python train.py --hidden_size=896 --head_dim=64 --norm="rmsnorm" --norm_place="pre" --bias="none" --tie_word_embeddings=false --parallel_block=false --optimizer="muon_variant" --learning_rate=0.00985 --warmup_steps=87
MLP neurons of a small language model. Each row is named by its layer, matrix (gate and up: input weights) and neuron, and shows model dimensions 693-788. Each number is 500 + 50 x the weight over its row's rms, rounded and kept within 0 to 999. Numbers have three digits each. A neuron's up and down rows have the sign that makes its largest values positive.
A block is one neuron, or neurons of one layer that tend to fire together. After each block is what it responds to, as a language model described it from the Wikipedia text at the highest values.

L5.gate388:582468493472515446432526416473423589548519506591537500491541486474479571489530471462532515548471527491627500437458579487464433488536514532452455406413429513449594466519452480495475515471523547486443519530439410571490449536484575502474458476490508504488529497486490554490504485497560554484
L5.up388:518471411482431451596500415450523401469602424433438519462528435489492495501517498605554502477486552435506521517508464510536476462542519431432550462488496580522692540474465518565439481556478550522454468390459422459478574466521433550483517475534477506415402504490473509480527495478456494506
L5.gate807:568405476567551509426615543500492501572468470479493569548526401442517578478469487501599541518532479549614462458459581567476552475521520531445612556464430578462539446427468537598362559459471459523448518545427492428571438528511495551483448473398475495485525572536472434473447376515436451445
L5.up807:514511552492539502509555473475481477500459493435527508499564478484460548533421493575536499550459586527558497452473508541493658475561525458483486491485438600501579390477481502499534473499490493534423534457548515480509527420524383495463472483449496490541464525528433538436448499563477423467
L5.gate1781:580490601533533488488500515549494621526457441474429453486588478429503521460525525534439557484438477473459509515496471545508482541491524404513525537422502530463532490468481474522454472564414548462479406516490538464597464487442576549491512439488434514496499497494495541568547513539473461502
L5.up1781:558406375516523503440506438626468610510540435499527502447540511459505462398504518492499420518466469567528515579575495452542490432445544578494453557440437489437441469515547529454420404515559541427570485443478420495588576543505456544491492434476548463432530458489485562466487440550431456466
L5.gate1999:577433417497457455460467434557499526482482506465500513608483494436480527469506523535481451521439514616537499497488402490457495515535562527606507479502477540470463466449525414514420466606360490499506519639465473487573545455669527515444456617539494480556476508449392524500426485570524530501
L5.up1999:525436525513388521407505542606529522559452552475512524522528493559514536475601565508508570437509573511530489559512541547481456498653564511558467497491514464466515548524510481449447462522577531546513515494392463505562492506472539580531487529518451471435466572535566460540430490598474453524
Subject slot before verb

L3.gate1195:480466465463463443431375529523442486509436504425550548601474485388506456615505463580482511540491496639584488452484461471526462517459423583443617364478473531446598537543531494502375454424463571601516534523351524519481468562472558552436531454481489531502477424461499544439465474477517459386
L3.up1195:507534430598499501604445460447494505610505524561451461498521443496445506530448541489561509435491511447540475547497516428501447533582527535390514538503496511484516513464493552575413472436456501536464541477493463427512445557462426509478484556321572467506501485397479445543412559456464401545
L3.gate2032:489544568418574582496523478491524467564515499466539493516508615460476401496366508516488446501476487599500551482566480465532539549521521571429578497436470579482484448532560589518450461463510501591517430526387526440492491522443470493402563533580482472533444561429490504488487466511586495373
L3.up2032:429523491468562359484484628610355473547465529537511506523467487421436535546584465495483558541535472534471460493464490542595496483561519625522515428479491512468527419488539574534443445478472499483494368557468539466477518549506530449429596491447491529435460446516477475511418504562426480516
Anaphoric "the" + topic noun

L5.gate236:574460438482589416472503456574582469407646616580477484434538499416526472504534513469505463460466528487508472517492518489670465455530469412531525512460502500471468472546541605495530529502497543460655478550540520597507462514470477479558493543438492592498487497523587530473534544528510436470
L5.up236:487515494553500510494524534441594564482539431519520540486534517514451532540457422488538542471464455491515601500508494496498416553535420518442433563468593591443462456537544537620459474509489564527537466418487531472539546506485494431573448500476468385497452590576458538471596462574451514514
L5.gate821:547518342582540485515483570481522452393492545455477611391547523487567547617434406461514540421421465507476461630523483486547507586452520512528451585434394497543497525480527558404501521486489575601511476500529534496518481454522491528420414490532459568534602457475478555454419503583482500547
L5.up821:455510471501465520502528501476401508470482401497538538552439579476540402469524443442500511517528513527480416552481421504472483526536524469475523551504501517475434582491491601553566532508494406398514502473500423576499541423444438550463532495533438462432546531496532471479530542541399487535
L5.gate934:526484485417604557485525604561497525404495461521529465457545433443474470540499510426528466412540596551476437563677494460450553510508528465566473586432506446484442532570530622478549504582403485512469543517520477542461460572542516417489539485495533487376476514486455490527427495545459568360
L5.up934:469542549539521458558508523540498401351476504435545443514526531606497497552489488402569547479501467395500495495499528577535543525523480438434479507423427457522494425551443535556528533485540504503503505406464552495547518463450470479534463564516474436436546532405509440475524480474450438471
L5.gate1426:570479437443538521433522532518520577507427434403464449485489465504579512608438541521579519498501514365494468547407506459561557579521518618579565511507536518490487417559570471546517479580511490499545472453535565555564461404466494530462388567423520478534451452506536501464495574437491395540
L5.up1426:552532475502458551509458444523508532427561527472466491509568504529486432558525511535548529502606566462583556474508552562464569478501477448477445445447546492486536474556459501578473499448445579491573529524444603533543529467526497515476445463488412487502508531488447564584513535500443479531
Preposition "in"

L2.gate75:550508425489471444491535589492388437517505564515524429433511435593488486469407497456473482575522407551484553492500507483555421493579558493469483493532676421433443542559462531521565428484572477519562480610490484512508670407546516585500460442496482475505522532457541582526539521424502568571
L2.up75:444443594449510459465468582511447514576516525424493527574464467492466469497418548507555482545518488478469425525471532597470502519506636510471553587599533476485415501484592518485395507584518552430653483436586471452492458446569504491490578468475557479485550539494502546515516455440563551472
L2.gate1137:538501584605536561537467603517507631446493439558558486541452382485524531420466481534442557511525416443444493508437409432539457505489494555557576465520487432505495582475513530389509467514532464559532487458460550429420444547488552476507497556484465454501441479518452466433504495550442485491
L2.up1137:514435572512527511435622498568486545471530508448503532566492398453504459507469506506535387422594524494459612548459543569490436502485541516514509525437516493461497628533517602479570477577453456412444483513481477495445475563435437530476455500386524531596530476403447449479521478453449469532
L2.gate1701:473520570545531498433558495457483503536496503680456530425520447543464478519436531485548510512503487484544595460546471439459412495511519512462481478460465472454502547641471499521560475587460520469473499380508490525495517466546486436437543541389488505537476523402468472449534447499452473485
L2.up1701:571430464507556409490621554495520533473450572521433452462614641474478453433468428483489539498487531478579468433545532433591526504485582464446449600550502593434573470503574418483387424548423522436442508459532550573403504494435508474482567477433449535455445494425492546445547555440494475497
L2.gate1783:500494501485435534424527469521507471523455511521539556541543556500518411503499534558538499553414550456522536472590513427401512566497518502563522588497495517556516383491397476481584464497528505486566432492500531446405569462486553546493506475456487479528505492490539436483474547537443516425
L2.up1783:552471529483546546471573360463475578530411477411423481536567525544520550548506436492516494528513490504490533461473558509445447526537635534527476567519476536573444466502413454556542503438553494441552484578487463466504558484601492529438469517574491504435458532477542466510423491599587509478
L2.gate1895:570482502469481486440431448481378498488545512461457408534507467507470534469447495524539535473436447460540482558559502483578513504554456493469566405506495605539413524526496408516498375425583499501536443399427535538559539509493465505518465476489541393499456463458596466482493590438555531543
L2.up1895:595435394470437460469514472496464513551461564399463511455498533612468584492522523545569539450512541567541546525445543519483379472606491457497388452520530555450464518524480434421497456576509460508501515553442414404584453480518434524503612520517531451571519440514560505529492500518489481437
L2.gate2014:563482472455443452446538547504467428559481569524506593474480474507532577493487533563413431497424390474533562547519561431440477551517571452515461576514489517511456547461464423499524519562557575551401535449451469537528575567410541447657543593509489441560569615448444500388513449537527390460
L2.up2014:507474500505557497431552531503543533544445492483522533459531416511509621509544570439495492520492503521555437565455441449495411468490531534504454491532507511541530494472510568460496551517490516456424513550483565489500541508511527584558597469497564466465561495478500469510426500438430417640
L2.gate2100:483431574548510448471507481525484545455510548541505569480497378508544515460448507478510500600497484481548442515530474590549440513545515478516566515513525453439514524527522484502498513464484545443476556526456534527440556586503468499449530357514555540565403391456451441522576635595531446521
L2.up2100:597439568613493505493560534427474529518520417590527530474512443479411512458466546452391482464426511555464550458541490559477447517475572464498447546526534521459457540503441526490408524460486543468547554537472452454560509505492544463484479524526513498485543544438487432489524348498481497469
L2.gate2254:623415495486574563528473451572549484482517484439524526505437499485434507570539433553452482514546545416486575581487526459506580512504399528485479453510600458473517433449477499497513486523493411474438486437467541487508555460507495420539564478509554452545421483556517504465451464565528460546
L2.up2254:476571522443491472486530508469485427417537518480538437458577524503435559395502544492463508503485401483514528500470550483518507528545503530481522500463470519488458470382432525522547613538523515399498508468565508485528440490502505485493487587420549477493509385568495580575525530468543531435
Word-piece after initial letter

L2.gate356:543492561517571490395460499500606433525474559551518563507520525465542520479446530513428410506547547471525516473508570475531390484486459518576513519581512527542535495438429449463500576457606557502468535537473540528576466500494493408405495544517505511466556508547552441538555478613485465439
L2.up356:509489541536439495468426487462571495537540481443497471567495438468520571504499460486407505471479475426572516594451409511456464450490462487509524461472424402543533455381511533549499587430531528473550448471535518534502453456608472566424533529454535461485472521414496482521504447597534467571
L2.gate591:526530582467494469414563454470488550489438494487432440469457434501490508467457479453515508500504459562592480473500440523524577493405487544472462476591434480464577488549419509454458528443507531508601418546501508511531451547511468550467505477532548551524556488485467479519477522491458476479
L2.up591:522472465461544529388462502459540548504551455520546538486540516598501528464443518499506497541553464509570549565481530478457478528475446418464487422562521543422513428427635507565476552570506467493476508470496539423505547515517505523508410455548442493526563476562448501503515506441489475457
L2.gate771:549517507490410532557415509512419596447364498480469537484451513554527457441539579608527583430599538489544442480504546521413558584507412499480532502500520487472552467512498458496529445437562498495552501473462479461465463374524535535526476510532511466530475498410354574427511509560521488478
L2.up771:531459517495436483521426481546457484552467439570509536435578504574482466531563560510526485500537445467556600557454584468520496453518565527565595502494483550429474435624589456564562496478475495574522493495567545609501511460446563435539478443528568407551502423428526541489591510473534448498
L2.gate844:480538478559450514459505395427486622501499571575541453500448403456529489406549548563443445525408532519531526494449539477512495615545537483552470458555478548501463471496551504524439524514443420532475551398498454492469414455511567534552575539451510501388523500504510509589429545560574512500
L2.up844:527532414506543465470433508429514433515497463429517507512483412538385508572571533442459444515459366563483409495632485620429540546519532540512574510509388507476449521535530508478422544535464429461425502490501526518435557467531504555489474468440509601553527580485489572500535475517590572509
L2.gate970:593440464492572518484474479486535492479504516536535622572463550545504445447546411608506495477457437492529444502443580470481513430530504592380517469396530444478406519447539455602558550499473543508518481499470469529461502527598496493552510531510435485584479555466564528555540494571519512407
L2.up970:539490524530522498526539529436514495455377422515500449471558527522405436518490556530520549407502494504520480470486436441444539518537479525524513456502452565458533478368417488485492418517447546435447508495493420484520460510461566577493572484532480532586516532453457513446442545506507502489
L2.gate1401:498416519617449531541500587522535437558548382578585552560479623467538562500529561501577434446463522540540429497466566491497455534580478529521481432567414574446421443571539487448517501451495522446433497497489569437502574566575457557532482461527473402506436479501536509489583475559513506517
L2.up1401:604580467432476540548494515511557468438544524428446611557527573511445587508546505554518492483483539510461468425488508551488480518560469530588453508522519540390461539518448491495534445522458470494539461401501543426462491472537574488534502493479539480518461558545416507554483544475531500506
L2.gate1498:541466499538471534436544540428433526582462407447491549476545412483509503486520530490506520599461553477514509489472507529410480459586457410542454612490502476528548507423437501487470454384485424522553589525570535485483546468465484471458437533555463494500535477517568479470571470529477469464
L2.up1498:458517492484528503516483479421518563472476540454497433495437480470544545478512570530555611498486563508486488493535527562555504547401546492492509450383551550467452665530527499526519544483505528554534649543462470494518446527546519480558482545447434504457446511455494467443531498436512483445
L2.gate2282:571566490440546465496461538509496488571536454529497432561475487560467563564456458452448428533485514589499573452552498530547530432593474488585472447519408525415481563546454470415521542466449484450461449408556561450505533382495499507566472556472503469547512605521495477481433434500434425491
L2.up2282:574427545622476283509501392523563546520459501439470579493482507532513554447457477503469533499479547432511488513469420569506515469534535493566535477446492477467515492523492506491524474506491373504458493551503480496601525504478525489511484537476450522563490492539531484477547525482484469504
Qu-ant word piece

L5.gate156:478442509493518525581451499483465446523460505440464500472483496564516479514522457563425442463534469571586562540477522477489508523560502533509532503436484456497453593523576386433537448505496554513448532475546504577514612512456463486480508390471499603430494409550449503511515527514456479529
L5.up156:465522488492615472578552520560581582458572481446521506489536456589516533515495461557462494530430508364599486491508487457442567502479495456459581528485459507578408518527401470481507481489510449450539576524543554518474517487468535525520510434474520479555499437448495473512456527484462525458
L5.gate1047:467598447546468479499498419467481493592481492570529460524473425566457498528521499504499513538527534578412486473487438504476528548559510483418510513485481486549472460493559406557477445460538520510460492526527447576574325437609526429407447498493539502515482532439510526475467625504395487418
L5.up1047:529506368507490475473509497502569556432490471588417490555516417523460503505500478543458477482557458524527562448493404472500480448496494480408417426471500531520622599540503442566583485430496499529486501574563517467512469405496469479488501496491475529564544531494488524470598486522504454492
L5.gate1718:581485514522510599486542485528472498525493525454628538517497524462450511543417531405456526472462544465436453369417504510431495486536467547492505394500460540475503554427520513392492398559500527493488486452457507614506493462489568486428440547436531461520506521534504572436482570500501510540
L5.up1718:484558597442558555492467499508413485383506536532425420573428557597608464515486540555590568478463557497472543565545534561503523612535497515510484460529428414442446432499526407476494408499535548510479604524473542474514583515577500446556528456431590509471450435570495524513434524534411496590
L5.gate2076:493405494504502552535459522450555523481511496613577571527483523473500500600501474489496493607578494415449477513443528504458542576469578503525595474401506544486584567570517625512500421435452507502410473495510466521490525478387446520484457477474569518479525406452466531513558530500474518472
L5.up2076:539480519483430548489514540503492488457459524444472508451534463546513502552520556552556587545548447482416538544570534525514534472531530571501532474417404567434414516545584478558537494482618459414542473508526473507619475504533518568461450482528498559507509398431483474511426528501471554506
Surname inner subword pieces

L3.gate1573:534513458559527587497552490438539490578546483508573519526536599462508529565535514488566515486489506442406507508507540509475469498612538488527541459451518488378561464529426477508434355460531387493460443504521523546404482529562491507619449474420488418483550561454530461532492541512541499473
L3.up1573:498518541547431509476545552466448503529568435451523464503553493470505525451520521541537495433474436614504472452435502466626419452535491514506515476521380580513506481592523526513485471434529437500465561469494515544442526563462454405548554449464479458445482516577417503577480387461450496439
L3.gate1646:462489603427532528527484558471482497447479543490478526576472538474541555530460436569506521542511548468602519460584502553532486430393551497469495561431472530556542568527572480477459492425465456519542491583527501468387438487467543507644498597460510516499587512493515450565453456507471585566
L3.up1646:497505429465504552589501485442464499440409512428512397517460477436419450497520469502468516480544460487563511533489523470521486456535450554538374561486403502477504501546426515542550481540507411502485519549573537504552482602527528484507537535423554466466441512415472508523514452468528587463
Mid-word fragment pieces

L2.gate36:440529381410458518513474496600497541484545579501471493403546501446571458481505483589484578414446565555505513418496521531531475567486581538599430531516404500540582592477533564449430478495497489450449467500523496416498603460538492510520510502420511482536478471462470461589465522488542504454
L2.up36:458561452472476540450435512564388645445535482625504461507511453496515492481510472418462453499480531522506494480426428550496614522539540540485502507467444520531576549458517380538435448474512520443490482606496504517504424520511513478442407446617502556490491395436570521569443475551460513514
L2.gate719:567436466457471492411482493570539601486453429495482559496532490547498459469435568512538508501340444514452541496493556493457426530531488458569521408507471471490481478500552596545574499503492438511437476477589466449509485476508473521461520570475566547526494504553416469511433485503508477587
L2.up719:541482524485569471476475498501517501454460505570491614502480489383466582469536617528478501409485468493479541491491555498472498361461607536439500555479562508377468495553505503440532525464503546424475514491473463541466453389555512587468485575486474517573402510472504523550451516544446479474
L2.gate1358:553433538518497542547498474470508462477562493493444498550511536556476533510491478437367454513536479475589564512540498466424651481603418487450437448450457495570470552483418440405539439498486520461649576454481552421512511517522565559558515552451498407518456529513508517424527529415603523517
L2.up1358:543560426494469522592440496478554427453446517420451433465493480525472540582471569508541414479485449537454472520549546458505477491399429458482497510448552515451447426359537458448343496387474549468556518577455500515542465591550463443476451546427590475532502453523439488503468507540459475558
L2.gate1959:549517370504527479523440411518460560579467456458504510630486492518560525431463477551582616485537570600486573509471480512553510540531460512478510397465582546491543578544567554530483481492498517502477452509401526476579503527571500601517451492418500520441458494380533562560429418556457524459
L2.up1959:536524534546508547440530414538457443441481495546451540602507472531528431568409485477598446624559474558495560461477577525390562525509447497513487511507507533480517439508429453473404445510439446424560403573431504513584557436595496573502421429356481534557493592495519559558414468505534481505
L2.gate2107:528439523525505531502409562584459463494474491436460480638528544422567479508397507544525523530490476588522488461417557529567586577506425453525501443531472483446511507516479483458404460404518425590450535489485557481463584486426465475477608484513467535522369418540527498456461436531552424470
L2.up2107:522401471557500466502495493475531438441516503460540430486505502527411451544465430482562483426562448508470451481458548554504556505508511585501514442474432465421490475477487480473385491451489495548469441509472522498575500541491518521418551554454442450441466619456492522534528485549402465411
L2.gate2171:451505524544425484465451490429423547541549497514443539494544533502454473441458499438529446578401445565559535494553498518476567584531492440463454569581359512494468606492478518447475428469387572500503519565582491565502501543469508581518561446552569535588417547495447511596467531563412447453
L2.up2171:474547572544517575551399502497398553480456505484517491597519548420499422614531421604397486514487560418469522355507526522528441526523508480483557537451532564486584520562496516508569491495445483570487485502499515461576565424442480524477547454604538504499533455522545522517507547476482571409
L2.gate2184:472554446526384523428554513465541456436565412494539549451535472605478531560485487434459549501537558497598507533492470459439475529540596526509531419520419504562537563500556422502478527512481553477451466512548482502543521583487529382595438512412482499532519486445563516578542548539400536552
L2.up2184:496387426566506479489477555561493446479567488509450533491401483550510568513425567527458480483477477525513374484511420492439510411530468494413549494464479409591431454392426445452404477455505508487469491483599512510525471499489574492515464560470569534546467500549489491444392496594523391499
L2.gate2203:533514506492509513528474526480500393562464482455454572526514534399510458455509567436426574508492571529498457459452437529457462455484405543491501417498447562444435578500484605430489479555540538538423449447436519456488390536472542516431488499450487476414508501515545572458448487465445459486
L2.up2203:545454424543580531423455539510494415444440483473477584561528381488533464496570549475486567500491520608548463489495461563512540545486490586439593459530488562547468470489536493563328602499441499542547410526521417526550436512566459546514483399417598506533591545536498515593458489469543474468
Back-referring subject nouns

L3.gate450:509499499505520555539468520504506408539493523541455504438393453522494511522536526562475616534516543420546505490540452584502471403494450554555419522450645569564445367501458450445412480472521522623483476519527457459521454561595495572575457425574561433459495455572545485456537451484443484522
L3.up450:590582500476344504501502434410529464453555511558483496570493442537514560490575526466545538549550498531450440541532497446452474408532472571525494537595536420499480428539555540476548432551542418467504580601483541391483525478492438514530464489512433511514529581584491474432560499408520511563
L3.gate723:491545488513530417495470574524527547512515567497498503457515434496479369493451503546522398528580471522584466464496486431509466533574523454457475439644545593588511604556409566524470581510527513437582600536590478475524452482470554474457465558508533486553530557488438483532470499562535497446
L3.up723:402533470474522525524554387566400603477461537455425551553490460515480435528523576486427582481460471533598472475457386523396454556382442581488477595521569519439525525562523452526434490541600446370434492440506499538566523451482503514439427490578480480508583512533482439453464534466506535547
Mid-word continuation pieces

L3.gate1136:375569452563487456483573521446521544433564476583502520560523548440471386459548458521539424485471494516447453476428516526497604507550558541400567453521439462571498523534552461511540395535482482539472465530442425432522380445538533456443503545480536511484456489501391483462502500485480459534
L3.up1136:457556489520416472478485491473526532498576424552458613536558436505561424493560503438585513559474575451480490470536502574417555488428528470461521477492450455502412496518512436510535455425493523510523455518509509480589495427552409412474484546576554518456413518450411540445568528441517553524
L3.gate1680:501573369528501491532448504557577508397565546449529461559559481487480511558519527481578532471586454520544590476471461561262526445582458556518490501448476515436509523524637458507563460500519418465485473584544480541442476531418464446501489471453474436457511461509475471458507526512594543537
L3.up1680:542489484522643454450503506438448456577530448480582538470462522501673458448513444440498534466447511485575461528470497512491560410526600536521512527530463469512484534541527492454535436436466463482476496571413466583409527485484438541475485504509548495550520533529540444468375455509500496535
Locative/temporal preposition "at"